Weights of a small GPT-style language model, trained from scratch on English Wikipedia: width 576.
MLP neurons of a small language model. Each row is named by its layer, matrix (down: output weights) and neuron, and shows model dimensions 192-383. Each number is 500 + 25 x the weight over its row's rms, rounded and kept within 0 to 999. Numbers have three digits each.
A block is one neuron, or neurons of one layer that tend to fire together. After each block is what it responds to, as a language model described it from the Wikipedia text at the highest values.

L8.down2151:487550485512485506520472504567516491481489535493463544517519444560507514492523515462512482465468497475478492476508542523504475481528506526498502504511532540528455465529548517458559512526518540510488476502492474518541535515474517455555517507480475471514480511516466473485496484464507500495462529526500544515476519472474488463522520488519481526493516511484520446520483492482485440528471482499474497490526523460523499501498488515492536498450492493544519506473555526496485524484497511482505509518513506525497491494463482496544515516534482479490460496496504507511473499500498486572
L8.down2260:487530493509498485487519493594501531429482494486467526521523512493420491505459509547469494505489511464502488496530513478497526480460505520508499459482484501483493480511509518507527453483487494512474454497516468537454508506523513499519492488513547524469473509491506574546518494540500507497474502529538502511501488490503492548499491556465481519504453505439492496465494497485500464452490488502531486487532520457493434499509486497524481499414531528511426455499525522497508504491517517498512485534526512507518491491505528494492498521503457462496530537468486504551505494481508515527
Responds to: Indefinite article "a". The indefinite article "a" or capital "A" in running prose or sentence-initially, e.g. "at a hospital", "quite a few", "A mast cell"; rarely "of".

L8.down523:498519524489501489525499496500514500564489532458498479506486458478543503537493484460515487453555501518489502479508541501481479510550500533491508529479492552551479489491478489511520490494508524510493477471495516492494464498474487487472498524466549463505477532476498505498482505498509471478487527503484482458476495486513545485516513474549507506509482545469504472444541466464557532497472454517522495478525452528481510502460484553488497508516484511504525481556497496518434550500492485518513486478530508497508529474483507488471523472474562484513536535487473515493550498485529509462
L8.down1171:492497499448528475468500499498510487472499549490444524416504511515501489517532523511464538488494492506499508475505493469491473490496483507494478515496504438560473459519505524488493491509466484535509467515458493538504538489476500486466509495457492491471497528511536506501499462498449490485526493530509501518526507489476515516515501479475483517471499492493563492525496472479514490512496510545528542521489525507462508520521473480482476488460495484477486496527511513502509519479471553493532492469517492479535500512491482513482512509516516491467478500495491502517537465496469510512
Responds to: Subject before its verb. Fires on the word just before a clause's main verb, usually relative pronouns (that, which, who), subjects, or also/and, in expository text.

L8.down57:464498491500507519517498501526507549529478482456522510563486427484456523505501461499499505489483508525466485489518495466496508507478503481568483503485524505494567476503531489544512577496513545484499505502492495476485485505521530485446494512488506485472517482488476522541448452471477470516493478477489467490486494504511497527462487518502522526535496445488482512480482506506518540526489465529490522518477519507501475497457526444499488515512452488509493485499470454455498492519521483504459546474509519517531516548556503505470494518532468517518517471549523528503479529484536505506
L8.down625:506509491481475509522485520534515509516479452474539495502465484498473485505497476506467493512528458491478517533535494523479494494515505502510535502506462538481477499485493513522455481518553498476544499477523471475533467520524494510496495443522458471469543494530479458498502478507511465539479490522458521529515480472495471503504520516488541504514464525494433527466475525523525485529450523534483496508542469504525446520479500510592545498500541494517503533478509511494519504496502494517461524516514486552527477520513535502439533540480549478527489525544514481499504516525516493511
Responds to: Possessive apostrophe after names. The apostrophe right after a proper noun, just before a possessive s, as in Philip's, Wallachia's, Pompey's; occasionally mid-word pieces of rare names.

L8.down1232:527488486533468479482500515481499559487445491538511529496464537519502527511513499499468512517504472519516513564487448549519538502470481509515510479507491479481472514502526524534525555510506498536540523483501514519487478522541489506515497504521461470496536433495498486529529490514471482510535473498483495526518476494559494534514496503510464489499479458494516499501449481523507504507477499463508524481483477518462486493460457487505543473575532483493530464474498476534524502523529500516475540463539474490486484497449491483528521434484534498450520468533436523471487513438511486511
L8.down2236:517449491516504532511506459556509497480468502465518528487522499494496497556539532488501477483468510472504546502525508516456515525487494506485512505504459505481492491506521490489522500502516496506521496513481508517545535444499427462505505537485515513478458546472507481505485493480488456469500515468475497511494540559481465515545524521485515494538520502528465536549433616542474508485492528495536475500453530485496503488461529495478473507516534521520497478479495530479531524541548501521542492486516513499476496491511480532450519545556476521512505487557505512487482495498516499457
Responds to: Row-ending table pipes. Closing pipe at the end of markdown table rows just before a line break, especially in election, sports-stat and results tables; also closing == of headers and last tokens of infobox lines.

L7.down146:495454475528516461497506457520527503496463514510527491518514497496509469508470468490546514532529501544518521502524528496505512472531538489512510484506443496512553499475522496498486497478483488487495498542507542500499549540523537507486495512509471527494535520463468459468461489479470447549525498477500531496523489469472505495480492490457483525493524530474511497472432494515483524476509529497534501502472498454483472524501508500520502509494519463564478510469511484488497484565476500484506512530467485474526482498497509477445510527489449496482523551509532522513456498525470522523
L7.down449:471474512489478524486493457486528500499502548511505530497471492490470551502546482518435503493500511529479469493509483486509481473500470493547455479475519487489522485469524500502495498491494504523481495523501481456522437503515511553474547485527568490518487491459523520524524532434522499530491464454488485473527483518534435493518533474514512509516539482518495477485511500497510508514497519525452496496465588487510489504507495495526495501456493524485506465542490488483493501524517506496469526480496496485487506494517492542514504535474510509510488499550469477525519475499504518488
L7.down1276:554458481509505493498506491505503461494520485521484503513539529515537490494529497496477494480496523513522471518520495517532510506495490443499526519511455452477474530462503500497513497529510492480462529540498474483485488472494510567528467501521485510452531504486466484450489474500477476493509471464473499520491514523512531507504526484474481506489461430542536494488531510498518487531529500541477549493422496515495434475514474534497502498544492526493505483542471499526470499479554532509505463474509494533511484510466515481481493535514537486480490505510486504512531512480488474479
L7.down2264:521504496471543528502521536480534501499505509464533470526520505464485534493531486495506481485496488461539503470531513478548514453506519495551556503482513483521454476474534474505504505527481474557475467542484491506486498499500503451497495548494521508465458530482510436520433499491491521547507462493497513476504474507488493527500498488505463503523510518482530475501496492520519457523511487511503481523488480458482505508435492507480490503514500477474488471547529510465506489489474489495505516523527519527485525469496516522494486486485479518495535519466488506484507485457507497472
Responds to: Possessive apostrophe. Apostrophe right after a noun, mostly in possessive 's, especially organisation or group nouns: company's, film's, team's, squadron's; sometimes contractions (he's, he'd).

L7.down387:495531508449489508497492493450498518480516512521484474512512495470496500490559489493521468537536503505543501497519564465439519530535508493478501445465498535551537488514479468508490488492525487514473472494487486520483523498505506503448509517478496501548529530523511445505532543507489491510515501443511533518515516452529521488503494516513460470518501479509515510489519506556495561499502522499442491474487499511488506428513442494517470499540494493452533540492476480476470514512485500503526533528533481486500480454490475496510470516518482547488501470490503501498431472531537523467
L7.down519:517522526483508556518498491542551491519497535485523470509473475449553501515545535497495542450453486576530523490500497516499482471456547511501444534515555520491487506525476485475483510478513508482439525511509470466519473537490475506519512514498470489500511533548542498467534521527538517501498513531498544492491516491485475468502440483523506486495522483565453508491444490520524516498502518509500501469547493503450440499530454482507493489451499488489510474513473490479537532498472524514495469521493511472474493491551487463518555544482509534513499516509511503508478473471503509552
L7.down1039:530543522488503484494481532481501490532504509500520516513485473506505524466502486501484479499529484507483517493513480523480515472510532531486502504515474508507509524552469533554473525516457498472497452520523496511511504501553519519509479490455504556498515499519496426509518474491520526557536494555521487532518498502478513459479473477503480523506521449515520467504472498467478511489482510524475499501501523502484500506481449498490486527486465475490529510518500479460512486503454494472532494526447505447531478483475474500501479466514536528489482531480493449479510454518516497498
L7.down2172:505512492524506482494457480473505514483493549523538501505495502508504495479472503493477546472499509476493497523529502492495487501493528511490544463510511500490494513487447434531480503522505536458475504506470524491528520519474553521483505488531479503524505507498504486509503460485528475518462501551513490532470510502473478543506495518495524513515493550509483571489507500468484538484537462476502412479502507526511481510519492504483520514443495471469516486490485481452475486505521480508486490470495538480508487491519561470500486500505469482501523479500526482507471497502481443480
Responds to: Article "an" before nouns. Mostly the indefinite article "an" (sometimes "An") opening a noun phrase, as in an initial, an agreement, an actress; weaker on number words like two, ten, six.

L4.down333:484531489526481536475520439484509512496521525464487531537470545516462472452525480488498535521487513542482496510515511509426520433458514549533492532481525476492491520510492475505458538480478453495470540490494484467506523527530445522431517438467506474506478489480518479489496504462490507509500514472500521511522511479533493516482521525527497513529500473510504533514483465515536529483508503518434509492515530465492486490529499514509507487489521532509506455511502501512510463531513484541462497504525514529497554516501466526493465482543454511501595524482513512518460493544479488512
L4.down377:508525496511497517508444505483490510519447523477491517468544517452501498480535464561470485505476502502489492516537504496506508531507525517511517510487561514479492527492554494450486455484523486560517491489472507507510512480492485512523450530507527462504491524502516493513506493529512494493483503514498482476505551455493515501498531486525534536466486537492507499483519445486503473482475497504495492558499531479494479488492507467498513500515501466512525520427490522531477480479507462505480472515489497500445485503498481487510464517506491559524532479518527493493489492498482493462
L4.down1230:480467467491500482496503490441536497545504527499493466544497487503530521490495473528484503518492503491522500514478487545525502520457543499527502502442423483538528531501471519521475472501470470500482519501549480478504514490491526503469511545497523480497490487516474486474510465533494469514508517442529495463523510499455465500521468504494491479522478502471486486489548497484474457484534489539516515513488540510542534524485447490507502511458456530476527477491489447503489511503503509518515508493538459494481461506505483545496503499525445509531552499524504505498467511501526479482
L4.down1254:530473512511529464506501501483514492497496505481517473505503489485516482510496500479533513484505465527507537487514496468480484497510521435511527437490500486496519509508500495477492491529468476452474485512482477454513516532475498493496502486506476507491502520498536502485513514480486476496545485504531513513506472535476501537489526493452508528456560510592568475525516491496502479522530475528521479532503479512517486516474465483495524509460493512523508483513482500450491502558487474497535465489496493491525539498517475533493477482495460530543546470542481510507503499530476509473
L4.down1633:553519538508478477449502494486536503464493519507487516508490470494502535482543473546528489491491493504486497441507537509503499520472465459497501529551516486479514505437495519517535550471482475499526510499540520412477484488505524530457540538482519533471518496495493572461486486531489496481499473529495494459475495477528458477513479499466517536508505534513501474477526509502507439496529530503531483504466522497485512517440512512491487498577493518518516504496475486549509506467494492489506486482502514538456505497527430435458481482512510477517494468515510455509479515501513513498
L4.down1818:520534484510543479507462486478478461499530523519489462505509535529505499521524455501521502495519462484469482520490520493522534493510511469491561513496501485507470489510467480506509498478524473504514496498446512530487497498532497494497461540471488494515518487503503502521484449469483494473523482451516505471483513517510511525501498495485497507591552488542505519484487507490498473519530513471505448514486496483463463532522485503475509499471484500543496533498543506496506508492516498510462502488490522505521507511526528499448471494483494485499524495491492535496517502509498542492
L4.down1824:486485489455486476511520513485520507449502469472505494512497523527514479551467520460502511519498545500490513488490505479525501497463422556545498508463492488510491540520501505480472468464484469516496520478489503519511511543539481497506466481515501489483465531495552510527503555524546479490516506472525492545511568487491497463516506508500521509543521491534503526483471523520468462535511493477504501546506468504504527510526544485494471495491510509476520453480481522484509530486481563524500516509493502518524483501518472507473562481492497481520554489490553495491505517480537501512
L4.down2263:489512534478459597530479519496558458483484478483507462499442486505469498488509460453460529499503496505512507496498467506539480531534510496487508436497477473483514535506479479520487459491478511475549464498524475463466502500513485483494543491532513530471487525513526450499538500566487470471502502473512517507515457487478494512464475529535494491485494514501488505488512492485533508514525492518488504463538476510502498509477530514464510520496461528493504494502478494459541522533510525570510478488477486473491510525506476500477462463483491453484516536480474534526484569488494506487
Responds to: Possessive apostrophe. The apostrophe right after a name or noun, before the possessive s, as in Madonna's, Spin's, the Moon's, Notts County's; occasionally the minute mark in football scores.

L4.down122:498508539521483434496486473544509500503537510521555512497500518548475509512496525477495528511462496513508482512473555464501502487476473420511528477530445482498501479480476460505530501514507506510517489436487508517473536498486517472473498541471482513508482455511516502485480482482516493494547524497531478493508472538476488486501533472451523507497499497504505512532515550514472518489549509520503522504522495521491480511460502550471529522484522467506464460520481514511508539480475523522484515508493521548518491516452474491500491526512502540475514492481506484565519550469490488543
L4.down160:495487513512500483528502500504516533496456467475482503522489473460514495498463488520503517503534457480538511462507527523449476514499502524494539541488505509506514571518485491524514462543485505541483475491494485479501499467485484501496507481541533518501542522545507452451480514537506499524506538498513504522500472517523480530477472495527503517526487524506485532469435492498523470537501517487497486490511519489526446486492460524484480552489489496469470472460507487458491491502465518467487537501503471534511496487520525460501501512507535449523491473534504490512502541485479471527
L4.down389:475557481542487511514535486493481490536495501509526485503517552546479492505514501509539473510473513521525499509478505514485474511503467536470463495522471488499524506483523531554505474538502518494482514488492472425486479534476512462485438507531481502512475511491472486500542519516496521514479524540485508514484491521500493525523518530511536475504540525477453470508503536494506508471530516489549498514525507499456504482486497507508518518498510527506476490515501532510563484548472478501471481566462540508511504441471473512529448528464556511530517532517494439495490496525477434517
L4.down552:486510477481474523468496520506483543525526472492516496523492504509485509460501523458496505498509504536472493506505541519512497487486469464470503488542513513499525486542552532486548500503474521523534459501490531507506506491531475459524472499484543466483533486500475488454501514434502512490542482441527523494485475482456473477468517501504498517492482487530497509495511485488448505522502437515510535502502497477496527448539496502510513491501481497491483482503438493501494492540493477543513521548492509529512465479503544572518486521481450519503499539451463499525481544486467537525
L4.down674:505479541519485469543494508503485500485524534494461498539499506523498481454520501522497526507490502502539529485521562507486495521503512472465514492507505534481498514474509472492495491495493494530510494515529512476531496488535552465483480454511478507509493549488466488527494485543506508509463549484483452562494478490464502497508502522491472501491513456511450535508494527482478456527541507484478472493498513450498496499500507485508520552514481500470482481527514530429544494492536512545519464460525494535494519506487496507572522496484511459470516510495510517527538497507531494511
L4.down825:509509487512482468493470505536501448457475517499500505493527528532552449498522476502469500484498522529520548519508504479443488485527494497523440493516486464506506516544474516502498496480448482501522522500465526521547486479527502473484509511504493521511493509537456508503535504525489490535512501514453487524524504521481498526513544492491507482530497514473504480499509513504497466510492535482495522561476510484471474532476511523463535514478475480504526518501469514508536507465451499524502442529521463507503506449537531476498462473464431506504478541476523475546452527537513512495
L4.down905:499487480505524515534471526485530522453517496502577471496464452488521488474485479503504504497496510489503539494498483505481446501487525474514535496519498519500540473496525544489473504512491509483470458541511495497476483509515539461477511485509476486512486503529527510450521528499547532485517531478498501513505502492477496500495511478494501470497492488499492473479520497502515480475523503518475501503479440520501501477512571490495531512475430558494485476509513497501478505518454509521511512481502487517497478543511519481516487496466480506478530459540523510476489516457503498494
L4.down1131:487539547467503530483509475518480418503492521516523460500501492580474482513482506520547460520494473483478490505456506538504515472530460499496489487511529484507494526490502484544515519531501501440500551500539463494467486483458468495529501498489488523524461498504529539535480463457554550483488514489501497512455517498535518502527479515504497506453501498580499496480480484492427478496562532500513492490508554489481480512513514505495472485500482490516509500545510517483505494462518515516483496492523511490506474495482480481463500469483522488469490492464508503519460506554516468509
Responds to: Determiners after prepositions. Articles, numerals and determiners like a, an, six, this right after a preposition, often starting a duration or event phrase: for two years, following a heart attack.

L7.down948:495512504498488487518525514433489536500491485509489540465510497526414525501485504504487487487494484536523516504505491493513474524509481507544487521500494453563496524511524498525481516518512498540484462480468462548489557455494491522531496478461491552476486473504549510472489454479499547501499488540516519546453496470491520518525468472499535524523508502490462497517471467511501463509508416505499551514492478510450501503550520540464500472505451499472488524447512538457501492501491533476511476490467525508527493493506527509482481518465466496525494521530514521497519504490477507502
L7.down1303:526517490570539449496502514495504463486447484486509493507496529503508516527519474459518483491491520512509515505547470496493534481520461520468546507484513453573514536514474496480478521516473530493530495500513481514469504541511481477503526519447491464489491499512499492495523517535501491473494510455523464552492526497503519488508485516510445495439492495506515509500497494511478529489503487495496506512471464504470511474524502510465478530511471484500505513490564527503482462507510468486470538501508497512536497493453515510508457490455407491512430521453523533496547463530487487505
L7.down2148:557503506494525527503502514488485497466501474501485534459530523514481485476556497511491468442473478511528494492516458527541506560496477509488469516475510422562476484504508493483473527446510489481479469515520471514511507494517517528509489490498529480472534498511466493474511515507511503476572492532479532506436469501504490512481505503485510490493504512454521488482509509522454531499511471497540491478507470467451529487531505437469486535476517521482523526485496511500510515500521501469487489499525493470507507535484499508507517478523514474482520527502529497478487495473496477485
L7.down2198:503495484494505499454506488466493493535485520505516517476500503476477548520484481492465505490521485500501476493465479485485465483488481563503521480513500438549524461502513510519529523523514479496513505514498523469532537559503513491501505508523494531505521481530532490484466449467489492510493505492477505489535462480479502506477499469480468516460479540502491488529469476494513466526472508506457495550512516513522501501440476533530495459445494451526516526500476486475461490496457495568550472528478511469445494501525503468467528467471521520503529479468535520495496482497486489430
Responds to: Clause-linking function words. Words that open a new clause and predict a following verb, mainly relative that/which/who after a noun, clause-joining and, and infinitival to, as in sounds that resemble, Smith and lost, plans to produce.

L4.down480:508466480502548507567501503471546546527515478498490491513492495493520535523539504509498490503539536504485479543529500532531471490490493504498474468480516482541461438456496458569555467479505503535424533485541487507492501496513486537487503513519485496545504474491482508514495490483485530501498493445504530534492544525520504487483483493469516546482467495540525519504496476520533484500472467493488512512492505514463499484519526490490525475554500496513473533514500482504499450477483477511480473489489508467526474482471492445523478477476523461511513534515506504470479514493538525493
L4.down529:495481459448516533469497511526507484519517461491489450474500545476491502542473506506493503539500518528482486504467487500496497510542495511466496501501499504484460469493473520474535497499462514496483493478499497499522516537504573497515529526489475540466468498493488476488479514487500495511491493491533482499480480515487529506490489496512510500491532492478478521480506492471471479515510502476535532527531506517497499521467515510507512492484490506573489506493512513440464498561552477509474458498533512477462489450513506475528516480541467491480490456450514502527496517505520459510
L4.down994:501474537493519510523513504474504503519510533526556535514526454523452487521539519471527513546507531511483497461496476504535479503534550497474456456523493467496494572493509528458499539496497505513518491505494510513495502465460515488442487519492507509465514519503514521499520501490443486489497460487476443473482512539505487481447521512506499476495474500494497525480498453472509506515465533531507504500524496493463511486498509496499508488486484457482461526463475509490491442511496535474478464501506490483513525535523465479490502500445506458455464483502474509488495512501480511537
L4.down1208:487533496504487483511507517489492518481497472494498520507468490510470474509539524512513503508515511497504534478512518529506507488517512544514485503525471505551489522475486478477484498439505490494524497489471496485475521480516524509479492564459488503481533507490491487493466449477514540510508492478486532475524535545487511537476503495546460502502526532427506498552530522499540504532452528519453494502534510473487481512500487506517506528552518510529520524504481526507495485484500464500509524521515515535500505472478506476479459499486499475512483505499506483528529560497515541535
L4.down1217:507466464490474486482528462471512508507493501467518600480460476492510458523474465505465506510537494478503530507522497490496521487481535480492511457513480431513468523518490494500537536533519468523525514516547489509464452489494541470506491494456496506466505493473496531493549460506492507485506500508490510461468480472506482441521474514479538523473481431467491498518522541518518504509497483534475485504535476505500501527450528522488518523501524504517511449501489528526524542527515522480496524453527513513474502538464507527545491495534477474494526500515514471509496504516466492470
L4.down1251:501501500537514500521516514498486495524540467520515467494499512545511512535506479489482506521538507533495453477528514511518504524526487483521490542527470516523518533493500437501519517511518477484483528509527506460467512468515448469507473532501508510499448478490505498522481497489473504505495503481509474527497498467492494547523502498516475518467461514505481447520519441490519518524490530529505517488476550476506481480470517483530486494535470508531503541449511540492535484532470524474522479482478460479527506512508513513451489472563459543510518497481504537512491474495502497479
L4.down1300:496478508521528514484535553504500493485489503465480488460493517504489483507540512519497540508522504522514514518529532432531524497485488494548508451524526528579516543574517495520544498504480521497497455532544441517485552512490534474531541493490456508495486515521517470434492491484496521504543469481494491515481475499467527536482465459447484469470492475481487496528492507479514490522511438526494466503511508499504512472443474487515498510458501471503477493467481505500520509510488473492516500520483523455531485533468486499479476464479509493494512495535463529502499488502440517453
L4.down1366:502488481459538514480450491521543528476503491497498490500467539478498476543523454534484500470468505506503499547497523500485482528525489537456474496473509478577537479493463495542518495489458477482443519518487511499516533488503469493499506522511465502521546523473511493529501492537508457538557518493507493468518522515485487489531525466465518502509520532491457507552507487494496449504507474500489492522469488497473524502485490517508490463477505494449534513490531494520509471491447515495534504467505520504561512518533565502492513539449489501532537479523534497502475522504480494539
Responds to: Clause-opening connectives. Relative pronouns opening a clause after a noun or comma (which, that, whom), and adverbs before a predicate (also, only, then, almost).